MLP neurons of a small language model. Each row is named by its layer, matrix (gate and up: input weights) and neuron, and shows model dimensions 0-255. Each number is 128 + 32 x the weight over its row's rms, rounded and kept within 0 to 255. Numbers have three digits each. A neuron's up and down rows have the sign that makes its largest values positive.
After each neuron's rows, "fires on" lists the tokens most often at its 100 highest values on Wikipedia text that the model never trained on.

L2.gate30:128140120108108131144069104168144168103215087215103074160176105157056098160133072143094120106151155136094122088122127148163089112118126149129158149156047137118146147123142098107077170114106110170137103117124128112130128085160104144089150129103161174143101167108158157142096097131150127195167063118166061120135135117074098085039123081143125082118102140171063146086090080105180099168112071116113116134182105180172161106150137118066109131068073097134156166117083117142120137156120116119079123115137118094174088133062116133139129077092127114109138147191145143084135063065177138089082102116182144143109199111059185144132163146121069151089146124151126144091130144140119080161101121113181105149134109191164101126092098113115144103124177115191145109114146115148162169135186144
L2.up30:136219074153060050095116099121129137146104128094111100143107193125137123118126139137127131121076101123145115100121185116197149117075152087162125163166120150076094156143075184120126166168157117091149136132146114079154139189149143109110113159119116161106096094162153169141176127104181114141125147166124127110114107060196156116092093124144099163116113163160108088119114136125131113103131121093115118113096140081137115162098155086124127121114153166192092104135106116096155105164098147101125085104127110069111118109120141169172113145170081078099107221175126118162136052149160183137156197134157106120148151120122114099198142198184130141167138147103156185140110142157130124168109137131087141125187181110119199173145080076165152143107119138065090114168130109069158104171127142
fires on: " V", "v", "ñ"

L2.gate150:179124111130117157156098139096110130126108114086120094149127086068140118169087125096102133080110125126095115132123144158123127115085122157131125125099148214161134125111114131106115106191143141132114184095126104190147129057135142144107080098136114125183157143098148120088134153131150201156126184127161136185170146104132135160147152137109154134108124160162189149168125121148157060174113101124168105097103120154109125138165155114117165111135134103127171165154085091110108068115053162153149143078119094137179111095174101161067137146149169106179067176120153131102140108077150146187193173127156080146080126087109113136139039111194123147125140131101126059141151137167137137138098112105148122061144160146118133164120143154093137117064129091121145141125090107120125142166119111
L2.up150:142119183141180097084096161094152114130099091134072126176124111099127123175183140173141068077163122111141150157141177173190150114088185159121122137124166179120083145122156117190139109190127179136054110145132108133155113112145103094159138131128156179175121155097139115125121137098129146158084136117133134178154096106080101184155154125143120130128163137147148099182101116177126107160104098142128129104124101130123073094077163118106165131149176105153087167114127100120118147086130219149163140148105064103162173059145150122209151120183156105111139105134140152146149160063119152162129148109076092102152122141100107106171161151157107094148191095142056176201086126089090127098070147118140158121134151175109163148098170086104137159082141136106095092101094180098098140121154116
fires on: "ru", " sc", " Sc", "ish", " English"

L2.gate257:135147095127149139147132135141111177124111072102194158159105138130053087114159106097142153142118212099103095133117094109165128135096142152127098116188100144130166183085080107107136117146141096131116185078104107119141192105142091093195176093140126107157137133150105128074175153160154153099143069124144114086132097087153149184088114106054122118109150134109083132151131100155174136118154109103086166121119185097152164073198173168172127126136157141146078130100116158097089099158109161130135119095128135068116139110171170150127100076114066179053146103125091102186124174077084173169095078145167154135141118118118118078102109098149170067166096116116078113147105172146122082095146157145130134153090167120127120105138085177129122099137116131125149092127084079113079110160096146
L2.up257:109135123134195115129139067117105144148086072108118134138115181129148158189174111166094133135168162108119122200105146142162111147112112127089106127083168142114152161169110084129164103122123136084115104133121057155140145116152141113141172158184106105072092116157127124072167171136124136149162135118125106069096102111097211173131127145154153121103159135201097172166147160154156232137111102102088114104187149147158155124167160160128153117133151193120063079102104137058126104143173162144162078104060141081053132176107116112159095148175103101069083111130119089174167110116159144122095111109149142106159150099097172158137046095138140120134143062141121124138076124126151139106137095123130080132084147156115214108133132174078133100125141105071167098145093112132084080085076164
fires on: "in", "an", "ross", "iano", " singer", " Rus"

L2.gate390:156076141096168100092153106137155101128127127083076131149133146102062100146152119171162120102159183106121149142123067192166129086130172149163131096159086155138224100105156121157125097133133135170113154178075152148112088115164119116161160097130115078102151121117092170133087105121130119090173135186048186130146101104107143088125119097121157093113102073134127198156115126077124140129131142142144117125146203119149197148141066156115113186139127075139121166143154143104129135151107112139122087144145119072153163149113092148120178078149159187151131125105121104137133183126133140124197104185128149066146141142188161103101140096100151145081122146103086163089138099152132128159090124187127144114153148093094168128150160133164131104094139143069129123103114135123103053175168100
L2.up390:101102084097112127125194093119127205155127146100110114138141091069073098103118135152123117081113205119107180107152074172130106101149140121131148106121074168166159124095126086171128172136127121177180177116105136091156106098105110120161108114125121075130131136102106163142098141108137111109129152157139211091181057133087166134092124110088165094137091139121169171153073105128112113136154121133159182117159133130207191146118090147091097121140122051087107184110128143093149105098115120135122081089138118091111187158104094186115175068128156194175119143182138125079190141124146106142138116149155096121122128141115150120079122113117088133148091162112083134092138084136161119114133178177204207137152114142151148125151150067114147146086150080132134109083093102137119105192169122
fires on: "h", " Ch", " Mc", " ap", " Ma"

L2.gate312:122205102173101145089139137129142075155166133157090131123106099083155129151116097092146145169109176150099185129148078138133136133114164101133121159099097178192152120153146079123062148078170087152124152154120216146100114180110136111083189091155126150133117110089140168146168130115172112119178106106078163141130111150180054113147098150155170129142108123150117169118094125166093108181035138105105151160096165104186120140134151075028136110079106180095106151061149102099081125097090163124129093131106182154093124173059142155118133108126098087108119154115145119137136108085160094123088075143135141149147105093112114112101145138145144112143156148143151108130120146112158118170114161178126121135146087147095168202128089134128116104133136147111168148090159086104108151169110145
L2.up312:142097108112147145121178122121151138139108155148100113165199090083162134147135161117137148179145177100075191156064123140062114128110118137101115123146129167168198134118109120016117123131122087134123218126105117131155144132151147111127117140088116160143122154096110095107168123118112088087085083169059143125098095120095143159156150195138116124106103161069171137139100148143170153105099157153166073179118166155133125146111126130064183155143180166145138123090078112088091178136156143139111082168080168125162141077107131135142155115124101150069128154156108113152150197143105073185141117145136115161145136139118132143096131102151143109123118153124150130098118171113166022101062085152181177202135115142094213165126179159117125089142141163139137143100102049115091139145061099
fires on: " Al", " Raj", " | Al", ": Al", " Mal", " of Al"

L2.gate363:128096150105101152153098114140143120089083071078115119142163120071152160177160095053151160124136142135059151071121057163117184134079154156113094122167080139145159158105142130143170090115151067128104124127139118158144145144127121103169094050125118181095153119112127138138141117098086097103151117097040121147140133102099116124080173103083083122177146205127150135178130065136181121110129124140105153128158153155131189125096125121075138171100087107111182157101153128106186057095162176131079090164112096119165147142170111139143102086124180112076085157130143101157111145132144056060102087165147149126135114137163118146064119164168167133199091178090130127141157094187186089132078127051104125110110096092119109109100139112148153133086115171098096087157104122099143135144133139
L2.up363:071151112099105173147183183129143123113070066070114087120095112155138120138140133124078133215125207112125082114137112175123147104132130158072132096094097095135159206108078146155155095141111140109124139109085094138099158144126152059158080081113142168190103057123138096147133099104153117092115077106108169110126175119147150180109123116124156135148128149138109150141100084139065128100115107165127101184133141155214190153104121127150109134134140132152098122123158120111129131196142132137124108163112133127128127090078150143159108142107188107117122141102087104117121166147152108135072108177034095121109171192112174170132106149130151120154159147137083129155164088153129178141178182084148130186138131145115133108149147101139098128134152180178136196097119132146106044148216093
fires on: "ü", "-A", "ı", "my", " from the", " ft "

L2.gate122:078098184126207140133134113058136110074150115085082092097112134100074120110148087168149094134111148161135109075115147150083078042167183109116124100134109141158128123130103095117185180118139105142138129113108089098161081057116143134111082150121147157168183099109153094150155170114105116058153166087144131131126126087114131173059129143110128127082088073137138135155148135152131096110116142109097155158112105170187154138161136135129096132178160108121162135106185073090087136114142131114167106103136104081164220096160132168105114077091127185087129118124199117138155142066115172122111159169102150100070134156135022116179145152096163186106089163055170093135124099173111120161123176108133137129127113141144186163132119090090095165102118093064080139102083143112180118151161129
L2.up122:106165151137087118089107113135123097046123095133099146139087159133072158105159075118123126135141126124067111085129159101123113093124187116099116088149131116139111115122066112095158129089146073138117146098132126110092100057106138122135164128132124124128101115077191116110194116095108131100120168135164128092127132101116181192086052123146124109153127073164141139127123134133117115133140194015078173103109144117141195147134144118094100128217130166134133132151150125144132169128156153176169167156141130049125163158166172141123123096078207129095143139168181158165120111091114166125127179127079156113142132141125085066156154153070209211088121130151181100134102141202098076170093173129146125133165122125149184135121055148097107121097124099153088113091119163089131108133149111
fires on: "c", "-c", " Sc", "sc", "esc", "oc"

L2.gate418:157123167135098094122066167114161182112154148085130185089137149145087122157077144155145146163115110112143131085117137088098149084149106149124101138108093121100100166182108203098136185105128152142206135113159123192112070092124098129091136152095137078116139120143154175104192162121139094134178120085093141148154138118196089120169115119097158130150088151182114088150124108138120096165143133123071174117127133144186127134122162073090148127154116128117148107168087143130093081178107147076061122123126153069121135148096120168113095121108046118089074133097098111151131100046129078121095173131090085081141125159138087083114152168159179149123118182101192181120102161135149152086123129103144203153154135118150155118114118081167146103127155134152069158204141118140207176185145117
L2.up418:101179175143142103052097117108129149080145104155126117166112155120059159143152089144131136115095148081161117126116140118139076152153122185110116156140073107153072118141102157218149112201143090105142096083122118168191114098098130116164078161153165121085138115073079169111147127114046125084162072123107133202180159105184096114124113090086144124140102076141170120122029105065154117123119070090168129148079106079141126105166148119162135096155105124118098130145116106120125116190121133147130130148146138204116142107101137141130104152137155069151161096102169113152188102112119180131136103111130126112082118106109133120103125196153071166101138036145125117175114128161178098116126228087126152138156121119163164182119084112104167127166166114121129093185053148100073122153161075
fires on: "uk", "ov", "uki", "hiro"

L2.gate624:119127066145146152146106148177158101137069099171189096120145148091140105121154113103112132084098112079095073079155144159127114136182148119096152087182078108135130205060129118104112149139108097117153118064135141139113106131121123197165134201135133126110130143060149159150097128086129126143100110127196173145148098135130090121092158160131090147162104126128165165168151102093129110147098126148135162160132118129103177109064148088095088180127134113113128154101138168132199146080101080138184156122157062182129121187144124133127088129152094143128111110150145119141100093102120128107061104145165105084153152106076122171200158123196098070128133145090070151090083145095184131145127116158147151081120129126130187114142191070101155099100114113122151130113153117200187150146230143
L2.up624:159147152128103117161113142144122061117120107169218151070144169073172097154123121101122133112129135107119148108128129161114162126087110101141111128150180108096132149108094146093108124135146125121164092179141123056227171118104115074121105125150122128131146151138139112113146126096169136162144104120133156121140094147125069142085083140090074125170183138137140113149153196144133133126060154203105153099160166126113188117080127118124181173064096089167112149088140078163089162108158155144105115110145144110133140136177104101152100113127078126164163089129113165144122137113131136118017134086070106122117147100116097164163134084099152098153099109170156106096131117103123087085132132160114146093156105163093091081110184120188127132028192130119105111210108116104159072126054138
fires on: "u", "ark", "RG", "al", " would", " Real"

L2.gate307:134126135174123147115131118132110126057109117175137151128155077182104205083136126078096136080168180184156198071105132094138073106134136133102139183143132081149134101088132132126120115113140073158141158085135109084133095121169118140095148083183127133172144171087126139153148131151093097142097158135079099108121090124138151157175161085100159121150113212065125098133130082157057132144136138162141145146164120160138134117124187128142090142095074082095186129099214095126145070121158119189073144099162158123164119131084116162121097083113172160090152100083102149148099158098126137162124155127138174135144125111174109110088130146110103125098085093094133152176151146118113112177072144071136193106142098124137154082160128159153139192158143124095110132135165112087119114137054063
L2.up307:110170108122155164108097102167127110135061144158115132123144120165117138150167117140180111179119149210172131086090102069195074114102147148189148165144124131174117098124130139174161066102106118129118150063161135102158123123118125162083144126153156096113150151129135115138117134137161080116052140144091174133094184152159127107114160049135147121175091156138113117165161096136134139119167075165154105135142072166143132117103141121109079136108116056100112105156154072131173127102120105116042119175149116102180181149084127152148085053104132183122131111074147134161159156142151119112078156147151150130133143147095141103104116129093109175027198046151050105160161138126131125166086176113167142105148100099118159114111092155105064118103127134067160153153127128068136101133105119
fires on: " (C", " (b", " [", " (m", " (d", " (in"

L2.gate492:104124124096135186123124158127127140099156091164128124155124104128157150147123149182183077177180104106119134158083128102119126168098132115148197128153146148128128144113190130160094143097144105079129106148126123134098149132132135122131151146121130124187076129117100170109165134026135141074098149157089111169078106123151071116159116122075101134099153114128101107111085157104082174174115078140105108086108067107117125133058153133152129103062151160083128107149177130103101089107184149143159049114140142133092144114082193133117128128091113144139161108095133129099119097128108129082167084195124173144155142174089128133125136160203080129126125110123125128189165097121154060130137174141173137156134159069110155124080090118104096165148152067163043160083112162057104155094182137
L2.up492:138093106114113134128140131172101145127128140092129127161103084141169117154089199118127083096103066180116081176111109145133119131062180121149097107172127097074128162116155114126150121191140161130096114125116161104102099128142134135046136135149126104076135153066091148170128122097111125093122070082090037146111146148113174138123144075114145142134117136150189139151175156165150106133131104141156141112096137151080108110188123136148147105089135075099177123152138078157126125095158129122205108068180144147193152125080107098196099071111112130108140168163186039111114078119181101109158126108153148114129154092063092139102098070154096118147136098116155161098156098106102078131137106139208076115111138128118084117079153134024113110079115128094151122071097155088184161103125106
fires on: "ist", " Raj", "iv", "endra", " Liberal"